python train.py --n_layer=16 --d_model=384 --n_head=3 --n_kv_head=1 --head_dim=128 --d_mlp=1024 --vocab_size=8192 --activation="swiglu" --norm="rmsnorm" --norm_place="pre" --norm_eps=1e-05 --positions="rope" --rope_base=10000.0 --rope_fraction=1.0 --qk_norm=false --attn_scale=0.0884 --bias="qkv" --tie_embeddings=true --parallel_block=false --extras=["capped logits"] --init="trunc" --init_std_qkv=0.0271 --init_std_o=0.0 --init_std_up=0.0271 --init_std_down=0.0 --optimizer="adamw" --lr=0.00133 --lr_mult_qkv=0.5 --beta1=0.95 --beta2=0.98 --lr_head=0.0147 --grad_clip=0.5 --warmup_steps=454 --schedule="wsd" --decay_fraction=1.0 --decay_shape="linear" --final_lr_fraction=0.0 --batch_tokens=131072 --seq_len=1024 --doc_mask=true --train_tokens=432300000 --steps=3299 --dataset="wikipedia_en"
MLP neurons of a small language model. Each row is named by its layer, matrix (down: output weights) and neuron, and shows model dimensions 272-367. Each number is 128 + 32 x the weight over its row's rms, rounded and kept within 0 to 255. A neuron's up and down rows have the sign that makes its largest values positive.
A block is one neuron, or neurons of one layer that tend to fire together. Before each block is what it responds to, as a language model described it from the Wikipedia text at the highest values.

The third digit of years written "20xx" (the 0, 1 or 2 in 2008, 2019, 2024), in dates and parenthesized years.
L4.down368 [166 173 147 101 162 162 132 130  95 153 100  64  87 170 142  93 152  86 164 158  65  63 134 159 152 117 117 107  62 130 161 141 134 125  58 130 114 154 125 169 115 166 136 155  67 165 111  70 143 122 141 124 167 165 210 111 132 122 132 144 141 156 165  89 126  89 149 145 140 133  86 118 159 141 118  96 101  85 130 178 182 128 114 132 147 137 123 149 102 147  57 106 147 161 145 203]
L4.down551 [ 94 118  78 178 146 140 103  95 120 149 117 112 108 114 112 138 134 123 120 123 103 105 167 170 135  87 141 124 104 109 118 133 132 127 147  84 165  87 159 111 133 138 117  92 214 132 117 125 105 116 112 113 135 173 103  94  97 110  99 158 117 102  93 122 199 149 174 127 102 144 131 168 126  95 129  94  81 151 122 108 122 106 113 120 151 128 144 223  65 113 138  97 146 124 132 130]

The third digit of four-digit years, mostly after "20" (20'0'0, 20'1'4, 20'2'3), sometimes "19" (19'5'0), in dates and lists.
L5.down20 [115 149 160 137  96 165  58 117 110 190 117 101 154 129 156 127 182  95 101  96 178 159  79 118  95 200 150 127 108 157 160 157 114 160 143  95 168 138 182 127  85 137 113 128  97 126 127 136 147  92 121 118 164 134 189 148 114 188 117  97 176 112 108 141 167 181 108 161  70 155 131 100 122 102 112 102  93 124 143  78 182 130 146 113  41 131 158 122 111 135  66 150 107 140  91 146]
L5.down90 [126 136 114 143 164 134 144 157  61 153 107  95 127  98 206 137 126 125 119 170  98  66 184 112  75  95 138 149  78 158 197 152 129  91 127 153 170 172 136 142 168 130 162 115 156 190  32  81 118 116 141 128 183 117 178 125 179 106 136 135 151 132  91 172 120 100 109 155 187 196 125 104 142 175 154 109  70  89 116 132  96  84 131 128 111 126  24 175 123 141 136 165  92 150  99 151]
L5.down263 [ 91 177  87 124 151 108 139 134 121 113 149  63  78 167 125 134 138  91 122  91 170  85 129 125 149 123 186 170  91  66  95 136 182 142 111 183 142 108  89 108 127 142 168 126 103 166 168 138 101 118 117 134 156 184 142 106  71 116 104 160 177  97 170 118  81 138 161 152 119 155 118 111 128 101 136  53 130 108  98 119 108 132  92 134 131 137 200 132 169 191 113  86  88 132 149 154]
L5.down375 [123 104 135 135 130 162 155 140 108 144 127 133  96 119 125 124 102 158 131 122  80 118 138  75 133 160 113 137 112 158 102 110 143 116 134 126  90 118 185  90 103 144  82 149 155 138  92 113 125 138 145  89 121  69 126 183  88 173 153 149 117 153 162 103  89 119 102 144 117 118 116  75 111 108 148  95 164  92 192 164 111 115 158 112 158 133 136 147 163 133 121 142  73 149 119 123]
L5.down540 [126 139  93 130 158 193 187 115 120 113 131 190 178 122 162 130 135 172 118 127 138 155 167  61 120  79 103 156  36 124 114 159 112 109 173 114 117  94 125 138 176 127 103 120  60 156  76 151 163 126 104 172  85  39 128 161 121 159 167 131 164 107 131 181 134 127  87 111  76 121 128 155  97 104 119 125 176 116 109  90 126 120 118 139 141  54 118 144 133 171 135 160 171 181 178 142]
L5.down573 [112 109 109  65 100 134 125 114 117 136 145  94 186 140  57 101 107 146  88 149  65 118 148 124 133 157 129 127  30 141 120 122  95 119 121  93 127 150 136 117 146 145 112 135 157 111  98 116 136 117 100  98 119 171  89 207  98  98 110  84 157 156  79 158 144 165  96 200 118  95 143  77 184 119 113 164 142 182 114 151 153  98 135 141 153 154 120 157 174 124 105 175 148 136  98 130]
L5.down798 [125 130 133 150 123  53 160 158 119  93  67 116 120 106 154  78  98 104 152 118 163  75 122 106  99 139 182 140  81 129 157 136 135 115  91 120 159 140  56 197 109 153 112 141 134 134 111 145 100 101 122 156  84  85 181 118 102 142 150 114 169 164 195 123 120 153 117 144 126 121  96  95 168 110 154  94 123 136 138 163 100 138 105 127 104 133  44 108 113 140 122 148  93 134 136 143]
L5.down924 [181 102 103 124 109 157  62 155 141 182 134 154 118 110 107  88  68 149 113 125 126 139 167 146 167 112  55  80 126 123 123 148 102  56 153 126 171 118 111 232 150 132 127 101 124 128 127 134 160 185 156 131  71 111 117  98 103  67 151 120 124 148 133 114 151 118 124 125 146 127  80  69 121  80 161 138  77 124 181  96 140 104 107 199 115 126 114 104  94 146 115  98 165  84 156 131]

Fires on the article the or The opening a noun phrase, after prepositions, verbs or sentence starts, as in during the, as the nominee, The album.
L4.down625 [168 135 151 139 137 125 111  67  86 102  87 162 134  98 121 106 119 155 147 138 107  83 133  98 109 115 121 166 155 114 138  65  98 141 138 145 146 158 178 183 145  97  96 139 189  86 138 157 128 133 129 128  36 146 143 103 140 140 102  96  86 138 105 184 145 176 117 133 168 183  74 182 122 119 115 149 198 179 150 105  67 138 157 102 124 107 133 133 108 140 121 139 183 142 140 125]
L4.down941 [164 164 123 151 142 103 172  88 137 117  78 168 110 105 103 141 138 129 167 110  56  86 145 153 120 139 105 161 108 121  94  90 170 154 103 218 121 157 141 208  90 135 128 125 135  99 132 116 120 152 127 167  93 135 148 118 150  87 177 153 117 137  89 160  77 110 150 143  99  83 123 129 114 124 109 117 142 118 103  75 135 179  75 165  93  87 131 142 106 152 143 126 174 122 110 153]

The third digit of a four-digit year, right after 20 or 19, as in 20|2|0, 20|1|1, 19|9|5; also 20th.
L6.down513 [140 108 117 128 165 135 134 136 137 153 104 142 112 166 185 115 102 101 152 160 118 130 115 171 130  88 162 173 182 159 122 163  95  96 107 136 114 163 154 138 113 110 166 179 128 152 183 202 109 164 104 182 118 127 110 117 120  64 114 166 145 139 160 134 139 162 166 162 153  53 161 122 162 162 145  99 140 153 135  90 131  71 111 151 157  89 182 114 169 123 118  93 183 149 131 123]
L6.down607 [112 113 151  85 160 140 129 137 120 129 173 148 132 123 147 129 132  67 136 108 159 109 150 113 131 142 145 102 145 107 140 128 168  98  63  70 149 138 151  92  89 169 136 118 131 124 124 143 133 171 114 132 154 117 102 114  96 168 151 148 101  77 132 139 110  98  97  78 130 117  77  84 116 150 147 120 134 172  93 124 148  45 102 141 166 101 107 134 161 150 113  80 205 129  90 150]
L6.down777 [ 93 128 172  52 168  99 132  93 134  94 168 122 115 145 173 139 171 121 169 176 117 121 124 136 168 128 158 184  97 145  72 102 130 139  94 149 147 137 121 183 180 179  75 155  83 113 144 144 143 134 135  81 119 140 121 132 123 163 133 125 154 159 125 103 115 160 123  89 116 120 118 171 107 109 150 142 135 116 152 136 125 175 158 130 111 143 102 152  57 158 112  57 108 141 178 106]
L6.down923 [ 69 124  92  75 129  91 133 152  99  82 172 101 113  75 133 182 111 138 163 113 176  85 123  72 111 128 160  96 118 131 138 117  88 145  59 134 150 131 109 113 161 148 146 127  89 119  93 122 101 145 180 169 143 136  94 181 115 147 142 168 110 158 111 133 114 181 134 138 125 107 151 121 176 157 125  50 106 155 158 145  73 162 202 144 182 171  83 116 113 126 110 111  96  83 143  87]

Digit tokens coming right after a leading 1 inside multi-digit numbers, as in vote totals (14,649), dates (12 September) and measurements (100 metre); occasionally word-internal pieces like gigs, skidded, eggs.
L4.down105 [184 172 113  88 142  36 118 128 112 112 126 126 168 158  96 138 126 156  77 172 144 126 185 103 135 164  81 184 122 110  91 168 167 133  50  73  83 151 146 179 125  57 149 139  88  93  90 117 138 127 110 144 168 131  99 135 132 138  98  72 137  90 108 119 146 160 115 122 102 140 102 139  92  91 141 147 199 130 161  74 174 152 128 173  99 124 128  77 112 137 190 125 132 120 177 149]
L4.down242 [146 140 132 159  96 180 101 192 110 111 155 131 106 138 138  85 126 106 105  76  66 159 138 135 136 106 126 158 100 118  84 112 108  92 150  95 179 153 203  57  98  72 160 157 184  78 118 144 151  74 108 118 136 159 127  80 142 116 140 139 109 125 136  92 122 113 135  96 140  75 113 125 112 151 107 161 106 145 114 117 109 153  56 221 148 116 134 164 193 126 115 171 118  97 136 113]

The single digit 5 inside multi-digit numbers such as table stats, times, dates, ISBNs, and codes (1:28.51, 445, MD-55), sometimes other digits.
L6.down122 [110  91  98 101 143 102 144 110 134  90 182 126 126 189 140 106 126  95  98 166 163 151 151 135 135 121 122 181 121 140 110 148 150 171  93 142 212 115 172 119 154 134 106 130 157  92 141 130 182 130 111 108  89 139 175 147 133 148 124  62 159 171 155  69 148 153 136 167 122 105 198 153 154 152 176  83 165 116 115 103 117 140 120 100 162  73 131 147 112 123 144 183 156 150 122 100]
L6.down138 [194  73 148 111 105 153 103  87 145 172 136 138 146 134 196 166 134 147  78 116 137 149 153 161 175 152 141 193 112 129 130 111 175 145 139 140 123 115  91 132 125 105 104  58 150 170 190 151 122 148 151  53 141 148 138 110 149  92 150 130 107 170 152 153 108 112  93 102 132 103 118 178 126 166 155 134 170 114 122 130 123  87 111 161 176 127 198 128  78 120 114 178 162 195 187 103]
L6.down199 [118 113 102 105 131 157  85  92 191 123 180 126 151 145 137 146 158 120 118 163 151 159 159  97 129 156  67 120  84  92  97 113  88 119 159  78 167 115 217 169 108 202 154  96  97  92 183 127 129 140  73  99  61  93 130 198 159 107 160 146 178 127  62 139 187 124 131 128 119 146  89 118 108 106  64 154 147 150 139 145 143 185 122 157  89 109 130 120 133 119  77 119 121 142  83 136]
L6.down863 [ 75  97 144 195 195 137 106 139 170 154  97 122 189 180 108 116 138 155 181  91 157 161 180 120 200  77 130 169 159 119 103 149 141 166  75 174 156 124  96 121 118 114 137  14 161 132 137 124 110 140 124 105 103 151 105 121  83 133 116 110 110 113 123 167  62 157 138  43 142 121 156 165 141 187 111 139 113 148 162 114  88 137 135 144 127 161 173 109 107 156 143 133 142  78 116 135]

Main verb right after a subject, or its ending (-ed, -s), especially verbs of directing or saying: ordered, requested, announced, allows.
L6.down178 [ 99  90 102 133  59 128 157 110 156 191  76 107  48 138 169 119  92 114 190 121 128 166  74 152 135 165 109 122 128  48  66 158 126 130 116 140 174 118 161 111 147  95 119 103 170 169 157  91 163 100  68 149  93 119  86  94 109 147 108 123  58 155 157 156 183  88 137 103 150 117 179 109  79 114 103  99 106 133 166 135 153  97 117 117 141 145 133 153 186 113  72 179 110  98 123 130]
L6.down358 [151  50 118 168 128 160 151 153 103  86 103 125  92 145 111 155 118 122  93  95 142 161  77 136 139 145 226 141 141  99 150 139 126  76 179 104 145  91 114 154 153 123 113  86 140 130  74 122  76 105  95 143 149 149  82  85 117 121 112 131  87 168 154 100 159 127  74 186 115 115 121 160 158  97 119 115 103 123 168 142 145 105 179 105 101 135  82 176 153 162  44 111  61 154 140 142]
L6.down401 [172 186 184 118 173  92 120 136  81  58 115  92 145 132  73 152 116 170 197 109 139 146 164 107 141 114 187  60 142 136 122 161 114 116  95  98 116 104 127 125  96 145  94 139 155 170 133  87 115  77 124 118 139 113 122 107 116 161 150 152  92 148 164 143  79 154 139 126 116 171 137 110 125 154 112 145 150 113 122 113  91 155  78 134 216 108 117 130  95 118 144 154 161 113 106 133]
L6.down594 [160 158 138  71 126 116 205 143 152  96 100 120  87 151 177  97  94 139 118 121 115 116  85  99 102 134 134 159  98  80 164 116 136 125 161 120 137 214 111 152 138  54 190 153  89 148 178 126  82 100 193  80 212 119  75  93 179  87  71  77  63  98 141 142 144 124 147 125 119 125 125  92 137 138  83 134 136 152 145 118  69  91 121 120 194 102 153 136 174  99  81 144 131 146 117 123]

Determiners opening a noun phrase, chiefly small numbers, possessives and demonstratives after prepositions or verbs, such as two, their, several, these.
L6.down25 [175 123 114 154 104 136 168 122 118 119  98 107 106 101  65 145 168  81  82 141 122 138 109 150 110 131 180 151 108  80  94 109  57  80 113 124 124 172 171 122 111 117  91  84 162 119  96 115 133 137 107 174 105 131 133 136 135  99 124  69 123 146 113 179 118 143  81  93 134 123 130 140 139 149 105 130 168 148 147 138 171  56 118 151 194 125 166 152  96  86 199 147 119 180 111 157]
L6.down662 [150  98 141 161 126 175  88 151 138 131 144 132  94 111 137 125 124 181 156 132 107 107 123  78 124  93 172 110 104 112 130 124 107  69 116 123 146 118 109 190 188 113 104 121 167 100 125 103 128 114 159  55 166 115 150 202 121 115 114 128 117 184 102 182 158 177  78 178 107 199 150 145 151 162 124 150 137 124 129 146  92  87 141 176 121 166 144 112 104 162 161  87  90 162 117 129]
L6.down916 [185  83 113 150 109 143 143 120 145 146  97 106 151 131 146 138 169 115 171  55 134 135  85  98 160 107 107 157  48 161 126 100 135 163  95  94 162 134 156 171 148 116 124 186 145 169 112 125 127  89 136 133 108 139 110 198 134 116 142  86 100  73 138 110 107 105 151 123  79 113 122  68 114 220 117  76 123 163 117  97 115  44 128 143 163 152 103 144 130 138 150 144 146 100 124 153]
L6.down948 [132 114 158  77 150 134 142  83 119 175 157  31 138 176 122 116  83 128 137 129 138 154 130 128 105  98 127 161 154 149 129  74 120  42 174  81 106 182 198 149 127  89 101 175 150  91 117 101 105 132 140  73  96 158 105 142 110  96 118 176 153 156  85 140 152 124 124 118 105 137  95 124 137 148 137 160 110 160 105 143 170 159  96 113 127 117 174 108 135  74 126 100  89  68 131 105]

Single digits in multi-digit numbers, often the second digit after 1, such as 15 stations, 1790, 50°, November 5; sometimes word-initial fragments like B in Bournemouth.
L5.down23 [166 154  86 109 133 113 103 144 131 116 166 128 123 110 169 103 171 120 165 123 147 148 136 160 100 115 112  55 122 114 127 135 140 145 121 154  79 148 163 158 144 153  67 152 173 128 127 173  94 109 138 160 141  72  81  98 191  31 147  95 117 117 107 165  94 130 138 189  78 168 187 130 126 159 113 134 176 106 126 148  97  60 160  80 150 118  46 151 126 123 151 106 151  75  79 109]
L5.down195 [159  97 156 105  44 138  45 107 163 116 152 109 109 140  84 107 105 138  95 111 112 132 126 143 103 105 124 132 177 131 127  89  97  94 102 174 167 104 135 131 169 106 110 109  95 165 100 113 134 105 116 143 161 124 194 108 131  74 136 150 129 111 109  71  65 147 135 205 167 107  99 169 112 154 184 157 147  98 174 112 152 112 125 145 213 188 184 192 123 185 115 103 152 135 162 149]
L5.down218 [136 126 132 168 145  61 144  84 145 117 160 196 178  92 111 108 146 105 129 142  57 114 104 175 157  75 103 141 133 122 207  90  49 142 150 177 125 122  77 151 147 132 116 126 102 124 134  98 163 171 119 156 144 129 148  91 177 172 122 130  69 106 109 154 106 123 106 124 108 126 126 163 128  87 118 174 168 141  49 156 121 108 108 155 145 140  90  97 152  80 177 181 191  96 125  63]
L5.down296 [208  87 135 120 110 151 122 168 123 134  86 161 183 111 145 129 126 106  99 138 124 146 203 161 182 188 122 133 114 100 136  90  98 132 148 161 139 145 100 158  89 152  79 112 104 112 151 100 134 125 121 170  93  89 115 158 169 101 168 113  84 121 170 169  81 117 149 121 103 128  81 132  81  76 139 173 117 155  76 169 102 113  82 169 119 114 136 178 119  65 183  99 178  95 142  93]
L5.down405 [111 128 113 127  70  87 188 104 155  69 116 152 157  78 192 105 151 131 152 138  59 111 147 122 179  87 126 147  90 156 143 120 131 126 115 136 101 126 139 118  71  79  44 142  91 165 118  98 105 115 134 149 179  79  96 137 200  73 146 153  88  60 155  87  70 163 115 137 157 148 186  96 148 162 146 150 160 123 170 182 111 169 144 139 146 143 102  99 124 105 196 103 159 120 133 106]
L5.down415 [186 115 142 107 124 101 100 110 152 127 153 122 161 155 107 129 156 133  88  79  95 137 121 144 111 135 137 158 106 153 133  55  86  97 160  81  83  96 102  99 129 136  83 129 145 113  91 111 196 144  98 154 162 117 102 112 122 107 172 160 113 126 127 151 123 160 116 127 121 143 119 177 102 136  89 173  76 157  94  66 133 123 132 217 152 130 117 134 146 102  92 125 184 117 112 144]
L5.down599 [154 106  96 129  67 138 101 136 124 119  77 116 114 136  92  93 191 147 101 144  67  88 105 207 108 138  98 145 151  59  69 143 122 102 124 136 173 140 128 121 122 157 104 128  86 106 123  96 120  88 108  76 127 210 107 130 114 104 106 165  99 129 116 130 141 111 129  94 146 132 126 126 148 142 129 117  73 153 118 149 159 152 158 110 106 160 162 178 104 102 182 124 104  96 119  85]
L5.down874 [104  89 176  88 161  95 175  92 161 136 102 134  87 156 143 109 169 110 168  94 117 164  99 142 116 113 101 145  80 129 168 148 107  99  98 170 146 176 166 151  83 151 118 124 100 155 146 117 152  99 108  81 177 108 136 137 155  56 192 165 121  95 158 149  97 214 122 140  71 171  80 156 134  45  51 172 138  75 139  98  89 134 156 166 150 175 118 138  52 102 140  95 113 136  87 123]

The word "the" right after a preposition or "one of", opening a noun phrase, as in "one of the most", "for the Seattle Mariners", "of the novel"; occasionally mid-word pieces.
L5.down1 [111  93 115 147 122 192  98 116 121 141  88 105  55 137 120 152  98  92 164  73 127 126  86  95  97 134 104 163 121 159 112 118 141 126 109 105 127 148 146 159  91 118 129 130 121 147 154 128 103  92  96 102 113 169 130 109 157 137 130 163 119 139 156 151 140  97 109 120 156 143 133 119 135 152 166  94  96 202 173 138 108  82 120  84 139 141 111 118 132 105 154  83 132 115 132 157]
L5.down139 [115  81 110 152 155 102 168  87 146 165 127 143 152 136 129 172 139 145  98 138 126 101  86  89 135 118 139  55 102 139 122 118 136 152 117 152 193 177 119 120 124 128  82 140 124 120 100 105 120 148 143 200 115  70  83 115 163 172  97 143 150  91 138 110 130 150 132 129 160 112 133 160 115 149 166 143 163 119 183  75 152 147 109 167 100 154 173 188 105 160 152 199 131 119 104  95]
L5.down363 [105 112  98 133  79 121 131 108 115 111 112  97 111 172 101  75  92 101  80 146 148  90 162  74 122 123 104  67 142 162 151 147  95 137 121  88 124  82 118 126  93 128 152 136 123 111 149  94 119 166 122  81 134 162  55  89 145 148 113 167  86 118 137  72  78 134 131 161 121 121 119 119 134 188 120 150 127  95 167  19 128  78 138 198 152 157 119 138 129 166 125 164 112 216 100 131]
L5.down472 [175 101 127 166 111 144 159  68 154 111  86 165 115 115 110 128 159 166 113 142 108 143 165 147 138  41 117 181 116 108 110 130  88 154 133 154 153 124 162 154 115 168 111  80 141 112 100 119 138 160 156 180 137 104 146 116 178 108 192  91 132 126  53 129 139 138 133 166 166 131  89 178 129 149  98 161 216 103 147 176 145  96  88 193 169 110 105 159 131  84 152 128 136 123 161  81]
L5.down486 [100 174 128 157  52 123  94  93  82 100  95 142 164 148  80 133  91 115 127 134 138 104 195 116 115 127 174 118 147 108  96 164 107 154  99 130 174  72  88  75 122 128 132 132  41 134 150 134 120 105 122  95 159  86  94 107 151 150 115 173 110 115 167 147 101  96 119 145 121 171  83 130 132 149 124 102 205 152 104  80 147 149 110 104 146 120  91 114 126 201 162 155 144 116 103 160]
L5.down686 [152 120  91 115 153  60  96 121 108 101 109  95 150 142 139 130 153 144 104 154 147 126 173 175 155 128 129  99 146  96 157 140 142 120 170 161 156 127 202 117  91 176 133 103 116 114 115 147 154 104  78  88 116 120 148  77 120  81 106 113 140 120 134  86 104 140 110 168 147 100 166  95 142 156 132 138 129 131 134  93 169  94 157 209 124 127 171 154 119 161 153 120 105 108  63 122]
L5.down812 [177  52 125 160 167 139 147 101 123 151 126 151 120 170  87 136 202  96 174  71 134 126 121 135 105 121  75  76 137 114 134 138 165 163 172 200 186 182 112 116 103 121 117 138 154 141 151 148  79 100 151 162 189 101 157 170 143 117  95 122 176 173 166 136  95 145 163 104 157  95 109  84 153  90 120 143 101 163 163  92 128  61  94 168  84  96 141 168 152 125 145 118 131 140 172 178]
L5.down884 [119  83 141 146  90  89  49  54 142 126 106 133 112 137 106 120 154 122 149 159 107 110 111 155 144 123 125  82 165 140  70 122 153 122 152  87 167 140 159 146 166 137 152 101 133 156 170 107 142 117 172  87 120 108  93  92 132  97 107 122 193  57 127 156  72  85 117 121 147 132 100 172 140  90 156 114 113 147 176 130 132 172 126 101 136 131 123 131 157 134 144  98 130 136 184 133]

Base-form verbs or verb stems right after "to", a modal, or a subject, such as establish, ensure, promote, and encourag(es), request(ed).
L4.down255 [150 169 117  87 123 144 112 100 145 156 156 134  95 132 121 108 155  55 140 162 122  85 110 115 115 139 141 101 147 125  92 108 131 132 147  78 129  92 128  51 126 114 114 132 139 167 170 132 119 147 135 137 216 115  82 138  95 167 109 149 137 122  97 172 151 103 168 107 179  74 143 149 110 156 147 157 153 132 156 185 125 167  66  94 124  91 169 148 107  95 119 153 121 115 115 122]
L4.down306 [172 149 111 137 185 112  81 113  72 151 141 110 101 135 182 111 144 111 154 131  84 129 171  47  88 145 110 111  77 137 129 157 135  91 157 114 116 166 121 145  92 144 121 120 137 145  60 118 160  73 141 115 122 155  77  89 108 171  85  96 160 173 138 100 179 154 163  84  88 110 118  93 112  92 109 118 155 136 134  94 191  88 107 105 138 125 183 119 118  99 141 103 126 151  91 127]

Verbs and participles right after a subject and auxiliary that open a predicate, mainly known, plus used, held, expanded (was known as/for).
L5.down109 [117 104  95  90 143  97 159 143 111 120  99 110  71 147 124 148 104 158  67 103 167 107 153 104 118 123 121 155  75 163 161  87 116 129  88 107 149 163 128  93 124 108 132 131 132 112 173 140 176 117  50 147 115 188 131 133 116 171  92  72 128 126 136 152 148  88 112  98 138 111 160 128 154 187  62 158 122 180 102 150 142 139 123 122 101 100 127 132  89 108 124 144 113 126  75 127]
L5.down119 [157  71 150 196 190 135 203 112 154 183  89 140 159 103 174 151 146 168 192 144 179 206 133 133 149 102 116 160 117 188 125  92 126 115 114 186 132 119  93 142 112 126 128 147 114  82 111 100 138  81 115 184 113 140 159 106 101  85 165 128 104 135  99 110 148  92 110 126 132 102 121 121 122 129 136 122 184 132 129 173  78  93 146 165 112 121 129 115 182 105 130  84 124 112 143 102]
L5.down124 [112 140 175 134  90 144 152 130 135 163  27  65 135 113 167 108  83 146 136 106 120 114 156 142 133 137 144 123 135 186 169 129 123 147  78 153 133 122 102 173  94  89  64 121 168 107 125 113 130 160  97 145 149 156 113 139  82 123 162 116 126 127 140 178 132 131 141 146 148 101 152  78  98 125 110 119  60 117 172 144 150 119 143 137 114 127 178 160  97 122 158 138 139 156 115 125]
L5.down229 [119 155 127 111  86 118 149 131 128 138 117 147  72  91 129 142 104 155  98 120 159 164 182 148 145 146 139 127 175 144 143 117 122 114 152  95 154 166 152 112 110 133 125 157 138 168 104 137 101 111 177 131  69 110 107 175 175 139 129  67  96 153 137 181 132  81  96 135 145 148 134  66 189 152  85 110  85 168 167 189 170 135 147 150  68  45 124  94 136 103 161 104 123  89 108  99]
L5.down427 [123 119 134 105 164  92 109 132  88 165 190 151 163 100 136 149 182 169 144 117 100 107 105 155 120 148 197 174 146  75 125 157 181  92 165 106 159 135 111 102  83 114 132 161 184 153 147  90 178 145 139 155 162 126 105 133 137 133 122 138  90  95 145 148 150 112  99  76 135 162 111 143 154  85  41 138 139 164 149 189 120 148  61 123 145  80 140 113 121 136 100 166  86 140 115 117]
L5.down641 [128 178 158 150 113 128 149 141  92  83 165 122 140 103 121 160  64 128 135  99  97 137 141 132 155 109  91 144 120 204  89 136 126 170 182 120  97  88 191 140 116 141 145 158 112 197 143 147  86 114 129 119 124  93 106 129 128 133 133  31 123 126  77 115 115 137 130 168  84 171  98  97 105 130 119 133 147 162 199 123 104 157 138  99 150 140 146 115 101 102 156 118 175 118 155 144]
L5.down995 [131 150 169 148 101 153 186 123 164 128  89 158  94 108 189 123  86  96 122 132 116 117  58 159  85 143 123  96 109 155 136 116 177  89 146 143 138 142 122 135 119 108 166 157 116 101  85 101  85 109 144 130 141 105 191 100 107  86 116 134 167  89 203  90 112 154 122 189  73 120  96 126 100  95 115 116 124  83 146  42 140 168 118 124 120 115 137  90 184  76 135 197  62 134  41  93]
L5.down1006 [126 125 134 161 114  68 122  97 115 107  74 189  99 118 171 106  78 140 146  95  36 152 110 145 129 147  65 144  81 134 185 101 147 133 168 215 104 114 123 171 108 138  99 125 180 140 130 123 146  83 127 164 189 131  88 162  87 110  78  86 133 176 112 148 114 139 100 152 109 129 126 104 148 163 106 129 145 120 167 189 144 110 122 148 121  78 153 156 153 105 112 191 114 152  85 102]